Weights of a small GPT-style language model, trained from scratch on English Wikipedia.
Size: 13 layers, 89.3M parameters.
Training: a variant of Muon for these matrices, 5449 steps.
MLP neurons of a small language model. Each row is named by its layer, matrix (gate and up: input weights; down: output weights) and neuron, and shows model dimensions 144-335. Each number is 128 + 24 x the weight over its row's rms, rounded and kept within 0 to 255. Numbers have three digits each. A neuron's up and down rows have the sign that makes its largest values positive.
After each neuron's rows, "fires before" lists the tokens most often just after its 100 highest values on Wikipedia text that the model never trained on; "fires on" lists the tokens most often at its 100 highest values on Wikipedia text that the model never trained on.

L10.gate9:099146113127119105116111151088085142130127175144159113114133154135109121139141170133140162127120088133144134139127111159139094079178126109119086141101091131111126143123131107135145113143138059136111118126095119113151126146159106085103121098130130149142162129150144128103163096143107141127152151128091094128197124110140134152097143074152134128151147108107146116126167141146081122203151131119091116174135115131121068084092124089111117089159134112164102114121150071116131047149143127164142139132078102125119177086158100130119106117157152145097114118127134095168094129141126152139
L10.up9:123161134111129137122138129128168142133151186147092135121114132134086108154153142129156111116098067168144170111161121185123131108113135113128141122143177128076102131111133154149105138059115109131085145100106112160110084103117118118117097116094116138156122131159101149095111101128163131100135132160092098117120117098125108162117109149123094109112126115119172128127144146113137170186114088087168150121131161146136104168174119098078116101134133123107117141128130106073143088159175111099163116123138086107131129107098085147116111143118121126143141108113088099119140102134147112141
L10.down9:109162141108154112120146141126109145141112128151148120114124150158130112075124112130150152108100179131116165142162143115146128107128155172120124116102127184112157160134104141112105106138137100152144101127135149113108130156156115138151112151134116087107163128114155143104104147115091127076107129165101138129128088121155121100102173134133114142140120129103189121155171117103126165117158111103132147132134158103098134103110105089165090111168132116130152159103093121157169094134142100164098101126082125168155165145091097159161137147129144099097081114113108112085135131150107117154
fires before: " ", " −"
fires on: " |", " W", " =", "-", " of"

L10.gate677:175128120130103097154121139123093120080145121133114104151121131170113135129150123154111107129139144127099135144123122119108149100152139081135142143099127111116125114097130090102072131084112151144109158128074090140093152132121121117122116120081132112160121114119153110141153135144137115159139100095121118107102092131150139163124096130128152107108110146152124148165177146131111149104093120132113142108131169134144114156164175170118117139130167105084154102096142137117158148110114147139162120148060121154087127134131103105125127119093137110138142182141135136145112126141148139094
L10.up677:148088143106115112111101116123160079172094146151155122115120151188115149107133138144139114152157111154143135122141115093108115107095087159118108113128149118116140137124120122104121101150124178118080136135089139175110152125161109126095082153102112117137133122148092146153113143173166148131117137104180167118130124129108137129185126118153168119139133114147119134129107130115104125103163109128123112119124121123137126110116099142153143122162092095121146159146149150125180119092123105101111136113067138122116091138118136104107142144115150137176140138085115119127172070130134075103
L10.down677:147130129135090143123118170178160120124112140122116179166137166117133146148106104124123130140096164131182147143092147148149114121161131097117112159103143142106108121126095083100131110161124110128101114109168147126147163116146135095133159134145167115127116108120117106108104133123135146130139121133142098152088114117104106153140113112172144109163153144134149134111138129121111150126112126136106145119103156152113119168122111082187120096132112149106143155166138145111128118051117065129093142129138114123116111118112169134123073129137139154176146090100106134131096175116140123158
fires before: "4", "3", "j", "with", "2", "1"
fires on: " ", " (", "_{", ",", " \""

L10.gate544:121132147114143177125105157087106123143110182155110114094109131154163141122117152052128111109134111133118119116119163135074143154159110124147134084134146156131103141154114118135157116182134185147146128122098097134141138134133095108170122113185130135120123136114155151106139147130099135155134134128108106074149158149119094107130081098197152118142117129107157122125137129123085136151110150138152199123111111111129111118078144109130127142112150103087128123155144107141147144133152132120138164140127156131129118164186147145167151128119150121165173105125154125131171115117114108125
L10.up544:080150159083121136108128135133142085123131147122131108131136081154156147111103111092130136154144117136116122153109135155104130144165095089203143071176134137161140137136124130157119137097107141105122135140145116197138123145127112145080124164119099143159127168114101156106138164172159129136129154169135152140130128123130135138180116109163114135148114134136172098094153122125068156142133123164098171137110113124130139062090154110122091143131114093120145173179140145186110124127134134113192145107103135165137112101122156107159168132139112098106155121115122136117131119101147117128
L10.down544:123169123095123155082095132158133095140133133169163089084118136114120143147118138112100130129120149135085112154113161154090152125145135123134119132143133114081101156154085125117089122173138132120139125084141130213137114059148130106119110129128146134177137127112190137143142119158101150126130114112131174128100145160131139138163131163157158164158129138101157153110150113102117137150103126110118116111157151132144135140134142158107098114130142142109151114140171123138144154142168109112115112128142151121112142187145154113125083127129110146137105156096107160154157165119161085121
fires before: "3", "4", "2", "5"
fires on: " ", " P", "20"

L2.gate1406:135122133127117146114093113145117104118151141132098140144170131104111132165084117121147153150147161126100149143136166123144125095106096116177165133060138112148140129111145114152138123109121087148111123103124085143094117095100126117120113123131119151117108104172167118130177124148150140110090102156122149114136109170120100114088112100121164088138129126111112140112114139145112131107131093097108185151129127133101080103111156140147133086092122131115135132138137142129128098182142157130136114161112125167128161159137117134185154152124107092111093166138150125128134137103136098089
L2.up1406:117134138131139108094092118144139080137153101144090155124145126149131139117114104109119147108141128107105137120123120128103119089128151098141120132136131138129137135157097121099097096134130119126107052128101159189136118107136096137133149134118112159145132099162141123155199132098120111139104125102122115094089117160145111126128108100127135117117152128100116116119118113071133101109122180123108151162101131113148153143123166122129120116101133100071113117133132097083139117155142137091142140135102132123125134190145083172122122151105112118104153140068157135126117136113158089157
L2.down1406:163081110100133131131093115121123100158147124126129090167107088143140151105102097137123155094105152140141120162129122120121146124185103160135168120142095120130094149113144124156120128100108140138123171135118154146117109072087104160154144117127155154148121105122112185132163103085133106110081120162140091049113172076137139155127102131128074126167138131148127123113124098118105112144122117132118157107117111123132067059164109131182143126100101151116170111131130156159168136164090124182152120120126136144138129121139123159134152126116134142130122139103152114132175118117079122167
fires before: " ", "1", "3", "0", "2", " —"
fires on: " |", " ", ";", "–"

L10.gate1081:122177135139124144198113144158139153123108164171165150147186119127077137128145148124129095123135191068107132167148096094086107125105127171121160094149152147159144149124126156106110111170096110140094143114135131132109123136107146115129106167133105129117107062113106112171135128117112143122117117122144132152131106149137158148134103141082137133167135141105131142120130145107142111138137095095117159119125122146146144116106137098112107158130119107147108149171123171145099118150124099100144146106086118124122117146120155129132087111123081121107123124117118138179136105135161120103
L10.up1081:160139159198149125127113128157148121120115140157177135131166138141126151142123137120102072102175150087112155144129073086100129133104122192145134086112141154138135160114157147119124110148125085107126141106135145136123122130102126092117118184136132131110117119126128150172169119142137112113139098147138121144075080162136132110128074149071107106156141130090160128121113135102145133134080123131129111115111093120118138140102173105106136182138096122127101097157136155134090075153120115087129172113086121174115118132116159121119122117105104117113121169131120131168124119133150110128
L10.down1081:144132113119162142137130113132106124095136064140166105145145146142145135123114153158153122082161100142148154116137119146138104126110119154175165155114121142112110171127149130110119131119093185077107105097141112067120133151158070134081138117130150129104130098112170145124099136114132119163138122110156112094141149085169175115135126175114110145074128143141113119094138152124164139111094124117173122128161134111141137148120124101148132123116141131104168126122132085130118138142120150099137110126122130155140105138137143124136112100137147111099110123082082101121130138155131130135
fires before: " "
fires on: "-", " /", ",", "c"

L2.gate643:123105123137107110142118167132118108117132122154138115121112102073118126137135088178123089145170135087109140136111125117125159173154131156134163120171097121172136099141138131129113113169167140121118098139151138160131127124132127086122139158083141139155127130113180130134116165144145123119118066159099164117091101181151152110110148101095175135157135120150162100146139119119155107145130094146130097125113125124107101178138100113095125123184126136114093096136152125118097117155110111097153135125131178131153116170149114135087146093117166129120117121080091142132124148090144099142
L2.up643:152136123149112138138126141127118105101124129134137112112134147108139087126095083111138137136167112141133106132172128101138159155116119122114127122150089134145110090154143176133071117147118138160128087092121104135149142110100131100134149121102170120128057110139151108116171141150176163147113076153131134115116080142109152115116119114099138127130144104106142157124115124125147142153194097134118079149127146105152135131145145166174136143149182153119123122112131129122137085120137171123101118140137154167121126156102139111158157095122074107102144117121121124162149101132124146154
L2.down643:126118076147137098154150109107119166149154102123158112154158122114153103173150158107100118093127122147097133111126118144148114190146158088151137093110123130132119098119097100107153094119132160122084177185133092170146150144126125090035182095106074156141114140143139106107109087070118109125073127124149130127144144127146111138096116111071123077141107123150119144159162113081097115134146155137158128107106090133122115093156122106120154126149122145103133095138131121124143155160143146101148134140108112147119110157143140116129124092138157123107155105113094108118137146181136116128
fires before: " "
fires on: " |"

L10.gate772:116123126101098136119135135123136144190134161101148101150108096174153102122117159182148130118119118153097103110117155174114124123157108145164119113112154173064154179153111088147162156147145157099131156127062107125120104145163107169153142082135131139102102139143111117137115142103120099145089121081163169099112108126123135089126116096131130147130138086112140155142135125161073140095151108102166125159082143122106140109101139106109154141166086138156118127111122075181093156107091140124105128123154129118123148130128159128102124131127084114108152119110171082111138136126160085083
L10.up772:083112127135126123077142095139098151140114129112142131136134113152129109104141173118093118152107128122100154114127100147126129121151080133090109122107092162100135116126120182141150141149134152125098121154152088122136127113120105150129139144098140106136103143161152153141100137103124123099149089114130122109083143143119099127134112158135103156128156103107077127125107120146127077138114101129128092132101187162111098124090147116107147119129127148100157159102123143147105144151144123112113144077107140135148175094118096151080120118105110147153112110142159131127152168123145104119
L10.down772:091077157160102114130129093145118160137114091121140123107162132149112165076143140107086152144101081145119175092149157119133158117145085154125147118146100101092068117097093122105168148120087110102128136103150071139099127125147139166104126128165109123115135130153128116134121147102108132107132070128100165131151154132149138163129073090110129115125127131122119122190125125104125160158161155110128121133112154126154120105078165127091134104094080108166145105126112108174096137119112128160106146133072128149125145117115153104142158122109139117140089154128131122117115138153133114150
fires before: " ", " —", " twelve"
fires on: " |", " of", " &", " to", " every", " and"

L10.gate146:156146180069101125111119078141147110117105133135158084126101140136082097091126148116119120131141108116098137158146178140112072141122133111144106136132167116087141140096096138161077108124136111114123103115114148167121141105120119143117141119153151136143114112152120099139117103156139123157114101133140091135132141177151124104113138107156132123153154184117118162179123153171139111125135138122154169123097140097126104141136085166149094156107128140093142117157152099108124121170086114114111130139145083097114127169119131084124147119126137127157194119123133123128157145171167123093
L10.up146:133098131127119191069088157127140121139119154156123120102108106160117155146089145146160102121129115132116114138110112142112154163118106117122158099151131137099125114104091121128160116122134125111127130109164134116145145094150091137152109076124127125188122139115125110124134094125136095108111122099168130100096184127112111098125135147164098155126045161096155122100090122130145129131139121164095148143116162128114110127130149116124107075109122145118114156140119144147124123175104110130176126151088086159129119125129134147145090124126140158142108123110149178147174114103132127152
L10.down146:126136167077180138088148134113123084133139138132107140121113083107103135104127136131103120090126082110124123190115127132091113157085124064108114123127131134131124123097119136150131085080106115146109172065117096215142105145134148132103095132160129128146126136111107143138103100122148134152100092122131136137115148126124109179159140113136127135135128141124116151122154112108118109131152118197124116115118144109129099127139101148134141133154167142122148101183141129136117198102139106110102129114096100140144108151150160142131089162131135143136121151119150115141073130099142143118
fires before: "3", "4", "03", "23", "2"
fires on: " ", "20", "–", "\n", "/", "19"

L9.gate1223:124120117108124147118146083112096119098132123137136103148140137110049177117062053156105114134101140119110119117166160153114154146120108146122125140176118128141134094116128112107134122170160127133161146141115114194132117150158108143136123120130134101102087103150153111091129096144140148099148096127116124136150123100133097099149126144126159136125155141146146140165125092115111124103096133125098101141127136150167101115153197098129100142142168126120151127127096103117159112118094106120136117113133146127124158133134098144122112107118099149148140109151089107096081122119165131152
L9.up1223:101122151110131110087116140134161089147135131120134129100074132177155097089114148144122120085105115131134145080153096113109099090142150098099103167142216131178127169129124133120172162122096116134098083180101134107130131157169141121174119155103133114146081119139112163157138160122148153088134148142111133131080134118106124131136089109158157159088122110103100145135120129141118135109113121155159135123143073123137121143134144110154124090127138080124103161114119151152111146117136077113109127130147127118132139154131109155101157163155179162146112089118107127121112136134166144128
L9.down1223:117154136157151123093138107106134144114141150139125142135112095155100149132130149133114098135124111174143147194135149116063122101151151137120111106144137151102158182090109109147113107159124122116140103151159174095115096080118155126140127107100171120133133152117128132145128130159098051104125154109114144141128121121149135126136081134128103151092119120135109106124129127136110150114151131133099137125144038106137106104146137121070130123128077096166123145118123142136119123143142134110090156129130106150134098156099123072103096136133156202088145150112180121126122142114174149100
fires before: "0", "2", "1", "3"
fires on: " ", " William", " Mary"

L9.gate566:118144088134139135077125119100147136136149126221151124121141160208100142113140181129127157121115160148093149191144135181147146135122114088117093160142138124093105102159099192095140114138103150138124136150117151142133137130157148118133117137134142122147128135140131128164141101163098092122130130132070137095147124113093123125098115116131166100144138130078127122130149121158083158155135144140134119118085177093103113113122110107114138124112158142129098150130077148147103171150127119187106092118103126122144140101141127139099147129145124145138141133124096112108082124099142143142
L9.up566:111117054156125151130128088170111144127118113165109153144159124135096128137129166106098119155110088113124126120160118151091115119122111128156160160106134144124144108123128137129154051171152119115111130138140120113176112119148153093147132154122124131095085115155160140139133146164137091119130154144086151110110163141135121107125132150154150134156097122139127159133136132090073157115126143117111115129101157093117104109121112140105133094105100134135129137138135140113103137113159120116144126147132164121149110138127112126108132102144137117122109142118107063113118116129141135132
L9.down566:127107119142096090100129130143123143114142108139117130127160173118129117133142170121144120128121130119142107114119157117134136127125098155097126138133116133107166124135118146154127076115119120126079130136117090121133153142109153160085125139143162095134175123093182145131121142132095115108072105141105175139157149137096136137179101129112117134154101143140167092101163100128109141144114139146104117143130123132083160098131108154092107140147109108110140133091134107120109147095132179179141119141080119147153127149082087148101139120144110145094135152104104129128134095107160121127
fires before: " "
fires on: " |", "″N", "°N", ";", " of"